config.toml
rope_theta = 1700.0
init_std_o = 0.00768
optimizer = "adamw"
learning_rate = 0.00211
beta2 = 0.95
weight_decay = 0.097
decay_shape = "linear"
batch_tokens = 32768
MLP neurons of a small language model. Each row is named by its layer, matrix (gate and up: input weights; down: output weights) and neuron, and shows model dimensions 96-191. Each number is 200 + 30 x the weight over its row's rms, rounded and kept within 0 to 999. A neuron's up and down rows have the sign that makes its largest values positive.
Before each neuron's rows, "fires in" lists the words (lower case) most often at its 100 highest values on Wikipedia text that the model never trained on.

fires in: "was", "is", "and", "married", "appeared"
L7.gate265,171,174,255,236,192,180,169,267,180,181,244,218,189,197,270,188,191,268,236,191,160,193,196,127,215,259,194,223,277,238,212,190,219,200,245,173,167,193,225,224,178,177,179,243,222,214,184,176,173,160,228,170,191,227,165,223,234,148,206,202,155,179,185,184,250,231,183,247,201,197,211,164,177,178,192,193,201,200,180,230,188,196,247,202,194,257,193,204,207,171,208,206,175,207,225,188
L7.up265,203,199,185,212,189,188,156,225,234,185,245,247,195,197,194,198,167,213,255,167,187,190,188,160,180,202,222,216,190,213,182,177,232,193,187,193,205,260,187,240,173,220,244,214,162,252,192,179,188,188,170,203,191,233,187,214,158,205,219,256,172,246,197,238,176,221,192,201,180,172,258,178,161,221,204,213,221,201,238,226,242,216,211,231,210,149,256,194,228,193,222,213,171,230,180,203
L7.down265,202,223,173,189,211,212,207,185,231,218,235,189,153,214,209,186,220,191,186,199,240,162,208,179,249,168,227,216,202,181,203,178,206,197,207,188,227,237,232,212,235,232,246,136,179,175,195,240,182,150,177,211,155,178,213,126,217,240,190,199,197,200,223,187,177,233,212,234,180,204,234,196,167,192,181,203,166,224,229,226,178,197,172,158,180,199,187,166,235,245,244,207,222,240,224,199

fires in: "to"
L3.gate180,245,191,208,236,160,180,203,191,185,198,219,195,165,150,183,158,151,242,217,226,184,185,108,203,212,183,194,236,274,234,142,195,195,205,184,241,207,198,171,301,223,222,158,197,191,159,159,163,215,186,190,152,216,189,205,190,177,194,205,206,178,188,195,219,261,214,163,190,217,284,229,239,164,212,152,214,207,224,182,199,218,188,195,144,196,200,227,241,213,188,183,158,223,178,214,274
L3.up180,208,193,203,215,221,154,227,173,252,180,210,194,240,173,179,176,225,172,210,248,163,277,214,190,231,180,192,167,223,208,184,260,249,268,201,233,186,183,201,151,250,212,190,200,213,178,226,173,215,186,188,177,185,153,230,196,168,232,241,145,214,204,178,180,197,169,177,208,200,230,219,201,207,144,219,219,216,215,239,226,138,209,223,182,226,197,217,202,126,175,174,218,216,171,229,150
L3.down180,196,184,167,133,170,185,227,166,244,235,270,165,183,191,223,176,219,180,195,206,175,228,164,250,165,193,227,189,211,140,198,148,184,230,150,217,194,179,208,217,225,238,208,248,175,192,188,221,209,198,242,214,193,219,209,208,224,232,195,230,212,180,208,236,241,259,195,201,219,220,198,156,197,194,171,226,198,215,160,172,216,258,218,202,188,195,205,193,171,173,200,134,216,230,165,239

fires in: "are", "were", "areas", "appeared", "is"
L2.gate213,179,168,169,220,218,159,212,220,191,144,206,215,162,206,234,189,189,168,214,195,229,235,243,202,197,172,160,212,197,165,202,210,201,205,216,217,193,181,263,220,186,212,172,182,195,278,174,172,205,160,214,218,174,261,172,243,195,170,143,144,127,149,221,229,195,219,158,181,124,201,233,189,200,139,211,208,177,198,186,143,150,220,220,162,196,266,160,193,185,220,238,185,222,225,195,222
L2.up213,218,220,200,188,172,217,209,232,213,117,214,199,197,146,210,148,230,137,257,175,193,207,207,176,244,205,193,195,186,216,206,195,191,169,204,198,162,206,231,146,266,213,224,148,192,221,220,236,223,217,166,193,182,185,244,213,186,279,177,203,206,200,180,253,150,214,209,185,168,270,245,199,181,174,198,255,214,171,203,181,182,157,181,190,207,183,235,202,198,206,150,204,178,214,170,212
L2.down213,144,211,156,211,204,187,189,233,185,206,229,239,196,208,206,138,191,231,208,157,195,194,242,260,155,236,231,295,180,213,187,238,184,189,208,188,166,225,204,225,222,203,207,172,161,239,165,180,158,173,193,192,202,195,163,190,212,262,194,211,164,215,180,215,203,204,198,168,185,171,323,239,213,207,195,160,144,190,184,182,173,190,252,96,173,243,221,222,205,150,208,185,215,248,206,198

fires in: "of", "agricultural", "present", "establishment", "teaching", "representatives"
L3.gate352,171,182,182,199,273,179,232,166,228,193,257,220,206,179,214,204,244,231,208,205,240,193,126,173,222,164,207,187,207,169,154,228,214,234,235,202,191,173,173,197,223,182,147,211,218,185,227,166,191,163,192,197,267,187,229,255,214,208,201,203,206,215,185,133,224,147,158,206,238,185,252,216,203,171,164,229,197,200,252,200,247,193,177,195,206,212,180,212,205,182,215,230,176,220,244,189
L3.up352,188,168,232,149,175,150,224,202,218,179,193,285,233,182,181,229,168,195,203,170,218,269,247,208,168,187,213,234,213,209,226,216,230,230,234,165,163,184,209,172,213,252,192,182,167,177,189,229,186,202,254,215,175,157,181,191,240,164,253,182,179,211,194,219,157,209,223,161,177,214,246,186,215,134,167,177,173,191,213,190,199,235,170,200,183,243,211,200,190,165,212,149,185,167,242,199
L3.down352,199,156,222,198,225,180,183,231,152,220,164,212,234,220,153,219,215,211,225,257,205,143,199,201,158,213,131,176,247,199,181,209,240,165,176,230,210,165,195,188,171,274,177,171,203,177,164,182,167,177,211,172,192,156,144,168,227,145,202,189,148,253,239,242,160,201,178,222,212,193,245,210,182,128,208,211,207,211,240,226,213,213,213,221,183,263,166,185,149,159,155,168,176,191,205,213

fires in: "most", "more", "only", "and", "very", "another"
L9.gate52,175,187,162,180,221,163,218,221,167,193,200,222,206,183,155,160,206,195,175,130,153,257,250,134,204,216,216,202,145,231,214,215,250,150,145,169,159,222,244,190,218,253,193,160,166,184,220,204,155,236,153,197,213,207,159,251,193,195,184,168,112,230,205,157,209,198,160,204,267,213,228,252,190,179,188,256,190,235,201,270,185,222,185,186,178,227,150,179,164,222,223,230,212,225,196,203
L9.up52,242,160,168,181,214,178,241,213,204,203,159,162,178,180,181,208,234,171,167,224,130,202,197,179,214,161,260,207,202,204,184,169,192,213,210,194,209,162,191,207,168,205,192,176,174,190,203,221,183,227,222,191,174,225,198,228,208,212,201,221,202,174,178,177,194,164,187,216,205,214,184,146,203,184,216,204,213,141,211,144,158,213,229,219,206,254,164,200,158,177,177,131,220,204,243,183
L9.down52,175,187,174,204,243,221,190,156,203,157,161,206,186,206,216,180,219,208,163,198,245,214,193,217,218,220,197,205,198,229,183,181,205,248,242,217,198,167,239,189,244,170,241,149,151,179,181,229,205,172,201,221,179,247,282,224,184,210,212,251,205,157,199,168,182,254,170,160,183,205,244,189,221,173,179,212,217,219,213,198,240,171,162,225,210,210,225,216,194,206,240,210,182,193,204,187

fires in: "no", "vol"
L3.gate256,174,152,183,207,182,223,193,231,178,208,152,212,158,172,210,183,207,207,217,169,210,219,228,239,235,184,203,173,155,175,199,187,184,234,196,254,226,139,239,166,245,232,194,200,213,183,192,188,211,185,169,175,170,181,219,224,234,191,233,163,220,201,182,200,233,161,210,210,238,259,207,242,180,141,169,261,131,208,194,224,187,174,230,214,180,236,150,247,221,215,212,215,205,167,239,200
L3.up256,181,225,164,243,177,193,167,209,205,161,195,254,128,209,189,239,229,199,173,162,165,199,248,221,209,189,205,194,155,185,188,151,208,179,206,186,259,192,200,152,207,198,225,215,207,215,188,153,252,202,180,240,156,160,222,158,208,188,258,195,215,213,219,232,175,121,172,205,227,190,199,194,198,193,237,217,209,232,239,243,203,215,208,213,197,228,157,164,190,213,224,179,220,196,215,141
L3.down256,215,237,213,245,218,203,192,177,243,169,229,238,174,224,200,195,232,204,176,186,202,217,190,167,149,196,200,219,191,213,186,98,263,197,201,214,231,198,218,145,169,225,246,164,182,167,220,177,223,268,183,266,165,225,249,161,181,213,207,199,159,211,256,249,192,175,225,219,237,215,194,192,195,203,247,203,201,208,220,194,177,235,209,170,210,199,188,208,168,207,251,174,213,228,198,186

fires in: "to", "of", "began"
L10.gate56,215,139,248,189,204,183,243,161,197,235,228,216,170,184,173,211,196,186,226,212,154,230,214,182,251,219,204,203,211,220,224,202,295,213,175,225,225,194,212,207,262,221,199,203,202,202,224,222,192,211,166,197,170,264,196,146,213,139,252,195,144,206,193,210,172,222,170,213,243,183,239,158,193,164,179,150,182,200,196,211,202,161,168,190,195,243,234,227,185,220,186,156,178,212,218,244
L10.up56,213,203,246,209,213,220,197,167,207,190,190,174,192,202,186,160,193,224,196,243,165,194,171,169,171,222,237,209,271,187,246,209,199,169,214,217,203,213,184,170,184,200,240,227,186,167,221,135,181,211,234,170,217,216,189,182,173,217,265,163,239,192,149,180,247,177,189,214,203,209,221,209,239,194,198,252,186,171,231,206,199,209,196,190,175,219,199,171,192,255,177,254,189,227,193,263
L10.down56,208,174,160,245,217,202,198,183,231,198,185,237,185,201,199,217,208,140,198,177,231,249,244,169,224,144,158,246,213,233,224,189,203,231,229,207,170,233,127,231,188,205,186,235,206,241,204,214,232,202,210,219,201,205,172,203,227,194,216,204,198,180,177,188,242,225,195,205,190,227,151,191,246,198,244,174,146,180,188,182,208,164,240,165,129,228,174,217,168,212,214,152,215,168,181,162

fires in: "of"
L3.gate2,176,204,208,147,203,244,207,217,176,184,178,231,166,189,194,203,214,127,200,195,170,174,185,230,256,229,142,204,182,245,206,198,148,195,180,182,207,169,192,208,220,224,186,206,185,165,144,167,205,181,205,219,168,201,244,215,218,205,215,176,220,211,186,254,184,271,216,215,175,225,169,158,203,201,233,218,218,203,157,227,146,168,151,171,102,208,153,184,186,162,232,263,174,227,168,181
L3.up2,196,234,220,252,222,168,191,165,207,224,233,176,223,169,194,238,205,233,266,142,188,177,191,206,206,187,203,225,222,167,241,219,227,161,174,131,242,198,172,177,217,164,200,217,142,164,231,248,160,182,205,192,198,192,187,210,214,212,213,216,201,247,175,192,187,191,227,218,250,216,191,169,208,206,231,233,207,205,204,260,252,197,198,181,200,199,235,185,175,239,214,307,147,232,241,219
L3.down2,235,178,225,201,186,216,297,150,194,157,178,209,162,200,210,204,197,174,227,219,159,206,202,181,180,185,170,168,214,204,197,194,207,167,156,204,220,187,233,138,276,188,167,156,234,187,135,231,224,194,230,191,161,168,199,197,193,170,247,224,249,199,171,221,207,178,183,227,206,212,183,191,176,232,206,180,228,215,146,220,226,194,204,194,214,152,212,182,189,194,174,224,224,153,198,152

fires in: "four", "six", "fourth", "seven", "three", "most"
L3.gate444,242,169,191,246,179,176,190,244,186,232,197,199,207,153,217,199,230,149,269,141,231,245,215,219,190,188,151,164,216,244,251,245,157,211,175,216,216,184,225,199,236,173,221,207,187,206,223,200,220,155,199,135,172,186,192,243,177,176,192,204,207,168,197,207,226,182,178,180,197,242,201,226,209,194,198,193,220,204,225,203,185,164,229,186,175,218,169,242,154,205,189,258,184,157,176,223
L3.up444,203,187,202,212,163,213,206,233,249,186,179,179,176,178,168,188,225,175,245,172,263,204,239,260,178,191,170,185,119,227,203,185,159,153,187,191,210,239,228,182,209,147,248,221,173,275,197,222,230,247,181,215,214,220,206,214,207,232,193,261,162,199,188,164,203,195,210,166,205,203,164,216,174,187,225,196,225,202,187,192,143,215,235,222,214,222,147,253,160,178,195,157,128,197,238,237
L3.down444,188,183,211,179,173,176,171,217,225,206,195,176,201,180,221,192,191,226,269,215,226,174,231,225,188,194,163,209,108,203,176,181,233,224,214,219,203,192,264,193,230,174,236,239,128,245,230,207,202,197,215,222,192,170,212,182,226,212,220,227,157,165,226,179,227,200,210,199,221,192,173,181,190,193,210,182,213,216,216,185,158,251,236,221,190,223,149,218,192,206,226,186,185,183,255,224

fires in: "of", "chemistry", "try", "teaching"
L2.gate57,186,164,194,185,265,168,213,169,181,214,206,248,259,218,230,212,207,225,171,153,151,173,215,184,200,182,223,239,201,203,253,207,192,174,190,183,224,196,105,225,222,217,193,189,188,194,232,129,188,177,187,232,222,190,154,188,237,177,191,226,161,175,203,141,205,134,200,213,182,177,209,227,252,222,198,214,209,185,241,213,216,234,116,179,213,230,187,220,237,197,168,167,194,208,193,225
L2.up57,185,235,222,180,174,146,210,237,188,196,197,193,232,177,205,234,206,215,225,235,211,236,204,255,239,188,235,167,182,134,219,274,174,185,209,209,200,166,203,201,223,233,213,212,160,174,171,221,251,192,209,185,211,238,182,212,215,171,253,141,216,220,151,187,195,185,209,196,179,253,197,204,181,186,228,184,224,158,178,217,195,209,220,236,206,211,168,220,162,134,210,235,197,175,242,188
L2.down57,236,210,236,212,160,168,275,207,251,181,200,204,242,170,225,230,216,214,142,150,219,210,215,194,201,175,250,250,207,173,161,293,236,220,176,208,192,208,175,220,169,253,220,242,223,174,248,220,195,208,197,261,180,202,208,197,232,196,212,218,221,209,177,196,202,166,201,196,176,169,241,210,183,205,201,204,238,201,218,220,152,206,161,173,224,243,157,216,253,242,233,189,141,231,175,202

fires in: "from", "of", "left", "became", "no", "joined"
L6.gate482,174,169,181,252,243,198,182,192,197,227,219,230,172,213,189,208,219,236,282,229,197,238,226,193,224,222,152,230,162,184,229,227,168,223,207,224,202,157,181,132,153,223,192,202,193,165,243,226,208,171,175,188,251,195,187,225,214,156,227,212,191,168,194,197,237,232,190,173,194,183,229,182,184,115,151,210,202,186,192,181,234,193,234,202,220,195,174,242,217,194,191,222,249,207,216,206
L6.up482,210,205,222,201,228,186,176,181,185,189,206,245,175,233,176,209,190,194,194,180,250,194,193,201,177,201,145,227,139,199,168,136,230,194,241,240,202,176,197,199,159,215,275,222,169,190,207,179,167,185,187,182,210,237,231,234,179,191,271,199,160,201,199,148,181,206,220,245,199,243,199,169,191,234,211,175,206,211,228,217,192,242,180,183,219,251,162,204,247,208,213,235,255,312,186,237
L6.down482,249,224,219,201,181,232,220,198,239,166,263,195,165,181,175,218,202,169,228,232,181,198,200,171,184,146,179,191,190,220,197,193,252,218,203,211,251,235,264,228,223,235,220,204,189,167,152,204,231,242,178,225,189,178,221,205,96,208,224,200,210,225,253,240,147,166,231,195,208,229,201,213,189,237,216,166,206,234,229,217,184,196,229,124,190,278,239,157,202,185,207,198,212,123,249,195

fires in: "eight", "six", "ten", "five", "seven", "four"
L2.gate437,191,191,227,205,165,145,207,252,197,206,220,170,212,159,211,185,211,112,244,139,210,201,187,228,191,219,177,199,159,219,202,247,182,195,191,154,206,224,146,200,182,192,209,203,221,163,217,177,146,204,201,218,156,223,177,216,216,184,230,245,198,160,199,170,262,188,273,211,176,267,135,206,188,139,161,182,223,167,183,273,200,232,227,163,210,226,180,212,183,190,186,190,198,198,197,223
L2.up437,207,178,199,190,206,175,219,272,175,185,219,193,206,164,194,183,231,179,213,126,213,204,201,217,148,162,157,107,192,223,159,202,201,212,240,164,207,186,184,244,194,207,248,240,180,205,230,190,223,240,183,189,234,202,226,234,218,182,187,225,194,164,175,135,222,187,231,189,172,177,198,180,214,201,174,199,214,197,167,229,190,229,225,190,163,187,202,217,186,208,167,260,184,159,157,285
L2.down437,176,158,215,172,143,197,203,219,178,211,188,181,227,212,172,175,209,233,274,150,228,197,160,250,183,234,98,212,111,214,242,173,186,227,224,170,203,211,241,216,162,196,243,225,187,227,198,209,201,201,190,200,169,220,213,231,234,195,216,247,195,164,226,169,257,149,242,216,222,223,152,202,185,207,167,164,189,182,183,192,169,202,257,236,234,214,162,196,190,167,215,202,212,206,227,251

fires in: "also", "now", "still", "never", "currently"
L2.gate288,242,165,218,195,204,181,235,159,154,225,171,177,160,154,183,196,253,162,218,175,204,235,237,237,191,238,262,189,141,157,232,202,172,220,200,209,175,206,178,175,183,225,217,179,252,196,241,211,207,144,216,205,177,148,190,204,156,238,202,175,155,261,153,224,227,255,196,138,197,160,193,185,190,204,231,202,212,203,239,222,154,185,162,211,238,195,191,245,202,185,181,242,190,193,167,190
L2.up288,257,230,212,154,240,254,225,190,178,164,207,197,239,243,167,216,157,231,162,237,197,177,211,199,235,179,233,156,192,237,182,237,209,246,192,210,188,214,227,161,157,218,172,207,215,187,221,278,182,190,171,234,196,232,205,189,183,176,228,230,188,236,139,223,251,135,214,186,175,235,192,177,259,195,244,121,182,142,219,204,187,156,214,201,206,256,187,195,189,223,196,233,217,203,162,213
L2.down288,282,168,146,160,183,219,197,194,210,199,185,174,163,193,201,189,233,167,219,206,209,220,209,204,177,179,228,209,183,204,207,218,208,246,139,187,171,192,270,215,248,231,163,190,149,207,228,232,192,193,199,198,189,183,223,135,180,157,228,247,155,203,170,216,182,176,198,233,114,202,208,188,205,189,226,166,205,178,233,232,156,224,206,244,239,193,221,185,246,213,230,205,215,249,169,238

fires in: "and", "to", "or"
L10.gate262,245,132,214,272,244,201,266,174,237,234,189,238,158,152,221,152,236,180,223,126,208,196,187,137,197,213,236,227,202,201,153,206,204,208,208,206,199,203,194,257,201,228,190,171,168,146,222,217,258,230,160,204,221,223,142,146,180,182,258,169,168,169,225,211,219,199,153,181,178,212,230,206,197,172,166,152,177,223,177,221,224,142,190,157,211,206,281,196,194,200,244,240,167,247,244,233
L10.up262,186,179,187,183,172,252,201,143,224,203,167,174,208,147,174,154,201,149,186,129,159,254,158,219,254,212,187,170,184,208,210,161,209,202,176,212,213,144,196,171,162,237,176,182,221,264,198,175,174,226,184,198,165,253,257,221,201,192,214,188,178,151,194,181,208,148,195,215,217,234,251,147,241,199,164,191,201,196,236,199,185,159,245,197,186,192,215,194,141,198,220,202,204,202,194,220
L10.down262,221,229,194,175,202,236,232,183,212,157,200,169,217,210,204,234,193,198,185,225,172,163,191,206,145,166,238,206,193,243,172,209,207,215,215,198,166,231,192,174,225,247,184,173,152,217,275,201,216,205,152,204,198,184,134,218,170,259,222,203,218,165,189,221,220,223,154,213,182,178,198,205,178,206,246,162,216,208,156,199,179,218,231,217,219,241,177,220,151,260,220,219,178,176,182,163

fires in: "not", "also", "only", "never", "first"
L4.gate35,214,152,196,189,224,147,170,160,192,175,186,175,166,167,180,227,167,187,239,170,196,221,196,149,195,204,189,235,170,147,212,203,198,209,179,234,200,225,233,205,148,192,202,247,160,221,207,147,232,151,166,109,141,185,168,193,160,173,149,210,151,244,184,170,234,207,192,179,225,216,225,219,178,201,200,210,158,233,185,186,171,190,189,168,203,250,206,205,174,184,194,256,217,232,224,249
L4.up35,178,183,166,217,270,220,148,173,130,189,183,193,165,208,197,152,156,213,205,272,169,262,210,168,217,192,188,231,178,198,195,194,204,191,212,228,186,219,187,185,180,171,262,246,193,163,216,174,210,203,203,162,161,216,153,174,163,243,184,222,214,208,228,176,199,181,190,221,183,184,215,225,183,204,230,153,164,152,208,246,227,238,204,176,173,231,207,179,223,187,172,240,147,266,185,220
L4.down35,272,154,161,162,219,210,195,155,115,217,155,221,222,169,203,197,206,169,208,238,229,230,123,232,247,189,211,219,196,248,200,194,233,245,192,261,186,199,205,209,151,215,193,187,201,174,203,160,196,160,220,253,173,214,242,196,166,206,218,213,261,173,238,208,212,196,223,184,175,217,199,234,198,190,199,239,221,174,217,242,140,248,210,186,213,193,176,205,202,221,206,197,129,163,173,172

fires in: "to", "can", "would", "also", "could"
L10.gate41,226,187,215,270,171,173,255,198,213,216,201,238,201,233,203,217,175,210,252,193,159,258,228,194,249,212,182,247,178,256,190,223,181,207,165,248,146,196,233,220,200,241,211,169,218,208,249,158,225,178,214,215,217,183,188,202,176,220,229,189,185,231,219,189,226,171,189,195,223,233,235,186,230,211,171,197,178,239,162,154,192,167,237,125,244,163,253,197,172,171,194,214,211,213,235,228
L10.up41,218,198,212,145,221,153,206,161,189,290,197,204,225,185,215,192,209,191,226,179,166,170,214,139,196,214,201,225,238,207,249,186,213,203,247,168,164,191,219,173,220,133,194,271,215,158,170,201,216,181,150,163,179,179,191,194,190,214,181,195,224,206,213,232,202,217,200,190,190,201,194,226,243,161,170,197,195,182,193,207,149,162,185,224,238,221,191,121,182,180,243,177,224,207,188,235
L10.down41,193,248,195,215,199,194,184,202,187,211,226,203,176,165,188,182,187,167,204,163,189,203,169,199,220,225,228,196,132,223,172,199,178,213,244,211,165,239,190,251,255,215,181,243,199,178,236,182,157,141,194,214,219,232,224,228,137,177,225,168,201,167,240,210,190,241,154,196,207,171,178,209,220,231,237,233,186,173,189,216,163,196,197,158,213,208,184,198,158,202,212,230,169,142,225,228

fires in: "000", "century", "first", "further", "new"
L4.gate367,233,192,221,216,177,176,228,210,184,194,192,203,152,179,156,229,209,212,258,160,209,201,168,222,198,165,189,204,214,202,193,194,212,228,229,216,131,139,187,194,224,201,167,154,253,189,251,206,191,148,201,217,233,202,157,199,266,240,229,233,199,177,195,205,244,213,221,215,237,204,156,261,218,191,186,218,209,136,186,237,246,193,199,179,198,208,169,258,215,204,168,178,220,168,200,251
L4.up367,223,280,240,142,173,215,208,211,178,192,240,235,187,198,199,168,240,200,221,225,161,141,155,224,182,196,206,221,230,233,188,228,145,233,227,157,141,224,147,212,180,159,167,206,163,220,204,233,187,182,155,226,219,233,222,174,248,215,228,201,202,183,208,250,173,223,244,203,209,176,141,206,210,178,197,180,262,196,190,204,185,216,200,208,195,266,179,225,194,235,223,154,214,206,139,240
L4.down367,209,198,237,203,257,249,222,210,224,208,209,202,189,202,194,223,192,254,175,276,231,241,181,219,197,247,223,198,188,193,207,177,218,181,232,179,203,217,177,194,243,174,191,241,134,265,176,237,209,171,199,209,167,206,155,154,136,240,216,177,214,226,158,197,227,204,249,255,218,162,217,204,195,190,216,123,198,252,253,172,204,206,147,219,172,182,154,214,177,224,216,181,237,177,170,189

fires in: "also", "then", "still", "later", "again", "first"
L4.gate372,206,252,221,184,209,222,201,176,171,168,189,217,206,162,191,194,200,205,225,139,188,220,207,197,170,227,184,187,174,207,244,198,185,253,165,216,189,186,209,203,224,237,180,194,159,173,236,191,200,231,157,164,203,127,207,171,214,151,143,221,177,248,209,174,266,240,182,164,158,199,211,209,204,148,190,219,170,192,223,204,200,187,199,194,235,209,178,227,175,148,163,246,155,238,245,214
L4.up372,204,238,182,243,147,183,216,184,213,242,196,221,202,257,187,168,171,204,210,202,205,189,210,206,244,154,187,207,228,215,183,131,246,222,231,212,228,191,202,214,188,197,191,218,213,170,238,206,224,215,229,173,220,182,228,185,200,176,193,240,126,224,200,195,253,195,182,224,195,192,161,192,149,217,134,203,215,190,203,206,173,162,255,165,212,222,195,258,228,185,212,172,236,210,230,256
L4.down372,169,227,192,215,184,147,156,137,172,179,194,189,206,217,229,149,253,213,201,211,216,270,237,224,241,226,205,130,167,191,182,196,242,224,140,200,232,203,194,227,164,249,154,241,198,235,264,186,182,186,226,188,202,174,174,189,225,161,173,261,203,192,205,192,221,200,194,184,175,217,126,162,144,229,212,238,204,206,278,148,153,209,178,260,232,168,241,246,178,206,184,192,192,190,177,253

fires in: "new"
L4.gate442,209,198,226,235,192,207,208,248,175,201,160,220,203,194,162,206,226,177,199,197,201,232,186,188,163,207,200,169,169,181,220,199,214,182,239,163,148,223,232,133,253,227,181,157,250,192,251,195,154,145,211,196,249,265,169,247,250,192,183,168,179,201,159,240,188,245,236,217,187,178,235,200,179,238,163,248,195,162,221,201,235,195,194,199,238,180,174,179,176,227,200,220,198,257,207,253
L4.up442,193,223,201,186,277,164,221,169,221,199,185,248,220,183,197,193,245,186,243,190,142,234,177,166,173,205,216,164,160,202,185,198,209,172,232,217,210,232,168,197,238,174,200,189,194,168,254,197,190,200,177,241,232,183,198,201,186,236,198,209,223,206,220,213,171,207,258,254,217,157,177,176,175,208,232,214,210,240,191,215,229,252,171,223,180,194,201,250,250,198,218,177,241,161,204,223
L4.down442,195,231,195,202,281,210,197,199,220,209,214,222,241,211,167,218,222,222,154,206,221,205,202,192,250,167,139,148,170,171,257,198,182,194,189,181,192,222,210,202,186,203,234,167,230,175,227,174,210,209,209,222,227,184,177,180,177,244,178,163,235,243,153,191,182,191,191,192,170,217,216,137,197,211,197,175,210,168,198,193,214,185,162,186,160,230,211,212,187,228,236,167,248,227,221,213

fires in: "three", "one", "two", "first", "fourth", "five"
L9.gate14,176,180,238,168,227,153,193,279,139,272,229,207,226,205,207,161,203,152,204,190,200,269,180,202,180,185,197,175,197,170,193,220,205,260,194,203,207,186,241,168,220,173,185,170,223,198,178,199,181,148,214,227,234,210,199,219,262,173,211,212,191,224,199,115,243,161,183,198,239,186,136,267,176,170,129,186,228,194,212,224,186,192,244,210,214,232,210,247,172,192,182,229,166,188,163,190
L9.up14,170,163,225,201,199,203,172,162,174,176,246,208,159,181,242,161,240,184,250,170,194,179,182,175,196,199,167,229,227,183,187,237,193,207,176,230,208,168,205,229,182,160,226,163,158,168,194,158,178,163,142,227,212,213,200,250,195,193,206,165,175,161,235,192,210,292,163,211,208,218,144,211,157,233,160,174,197,188,194,187,208,221,194,185,224,215,173,170,163,198,202,156,204,153,236,211
L9.down14,163,228,213,206,206,189,173,227,200,195,186,157,171,176,206,189,211,190,252,205,202,221,214,253,203,176,169,221,163,212,218,199,205,210,226,205,229,144,179,204,186,143,223,177,201,232,227,204,193,208,189,201,193,134,258,205,284,191,243,230,235,216,187,225,196,171,240,224,209,194,180,202,170,139,225,219,183,142,171,166,164,186,220,220,213,176,196,237,169,211,175,150,187,199,164,259

fires in: "was", "history", "been", "were", "to"
L10.gate171,214,192,195,156,183,192,230,248,176,216,201,254,234,195,185,214,237,180,194,187,192,243,181,271,188,251,220,204,186,167,216,212,255,237,174,199,160,177,215,217,242,217,172,214,214,198,196,191,236,140,181,254,221,198,146,224,191,190,236,134,194,241,196,221,219,143,171,228,200,207,226,205,175,189,185,199,184,180,218,228,206,153,264,190,265,187,200,247,150,186,228,214,172,216,171,168
L10.up171,229,216,258,208,135,205,179,148,200,196,221,208,179,228,169,234,228,195,205,211,198,251,194,249,240,195,203,176,211,226,202,190,199,199,227,184,217,241,259,169,213,238,230,203,213,222,144,175,267,199,156,194,182,195,176,186,189,157,227,193,184,236,237,205,180,196,209,194,188,303,231,209,218,201,254,159,196,127,193,167,224,241,187,209,156,200,224,204,186,235,191,162,242,248,161,266
L10.down171,273,158,188,187,177,219,154,231,259,229,203,193,211,198,216,219,200,201,217,215,223,170,209,198,192,194,219,179,216,234,201,204,207,237,214,191,197,215,200,177,195,192,203,206,162,201,196,225,215,198,144,209,160,150,159,256,170,248,184,195,155,143,264,210,269,214,186,188,96,211,182,202,123,230,188,195,155,133,223,163,206,211,214,147,223,213,225,219,216,204,180,223,183,234,154,191

fires in: "all", "and", "no", "most", "some", "many"
L9.gate324,181,214,152,224,220,186,153,197,176,156,193,193,179,170,172,213,205,229,218,158,214,215,208,183,235,221,187,177,214,181,189,234,204,137,205,240,154,186,213,209,193,248,230,193,210,167,229,207,197,216,198,176,233,151,209,232,175,129,237,220,163,230,166,198,249,141,133,193,225,222,215,241,231,193,202,177,180,226,209,247,209,218,189,187,216,180,183,164,241,245,254,191,215,192,254,229
L9.up324,203,202,206,222,186,224,173,174,181,221,221,158,235,236,178,200,214,233,265,222,224,225,137,177,223,236,197,173,212,247,183,135,259,223,208,150,246,194,177,227,192,181,185,211,234,199,214,155,169,184,206,211,244,145,205,193,205,213,152,229,172,197,233,145,234,216,195,217,210,186,232,152,141,147,195,221,173,169,172,182,212,192,241,217,227,194,165,185,179,163,182,206,153,182,229,197
L9.down324,236,225,212,182,160,227,222,250,159,204,181,223,239,211,211,194,154,232,249,230,167,206,219,259,171,198,226,209,200,146,166,216,170,177,168,176,183,163,186,184,252,173,183,183,184,155,239,248,187,187,203,195,204,180,183,203,199,113,237,248,200,200,224,222,213,237,226,198,223,183,209,214,208,178,157,234,182,215,109,241,196,232,229,181,218,233,248,171,178,244,243,164,217,181,215,228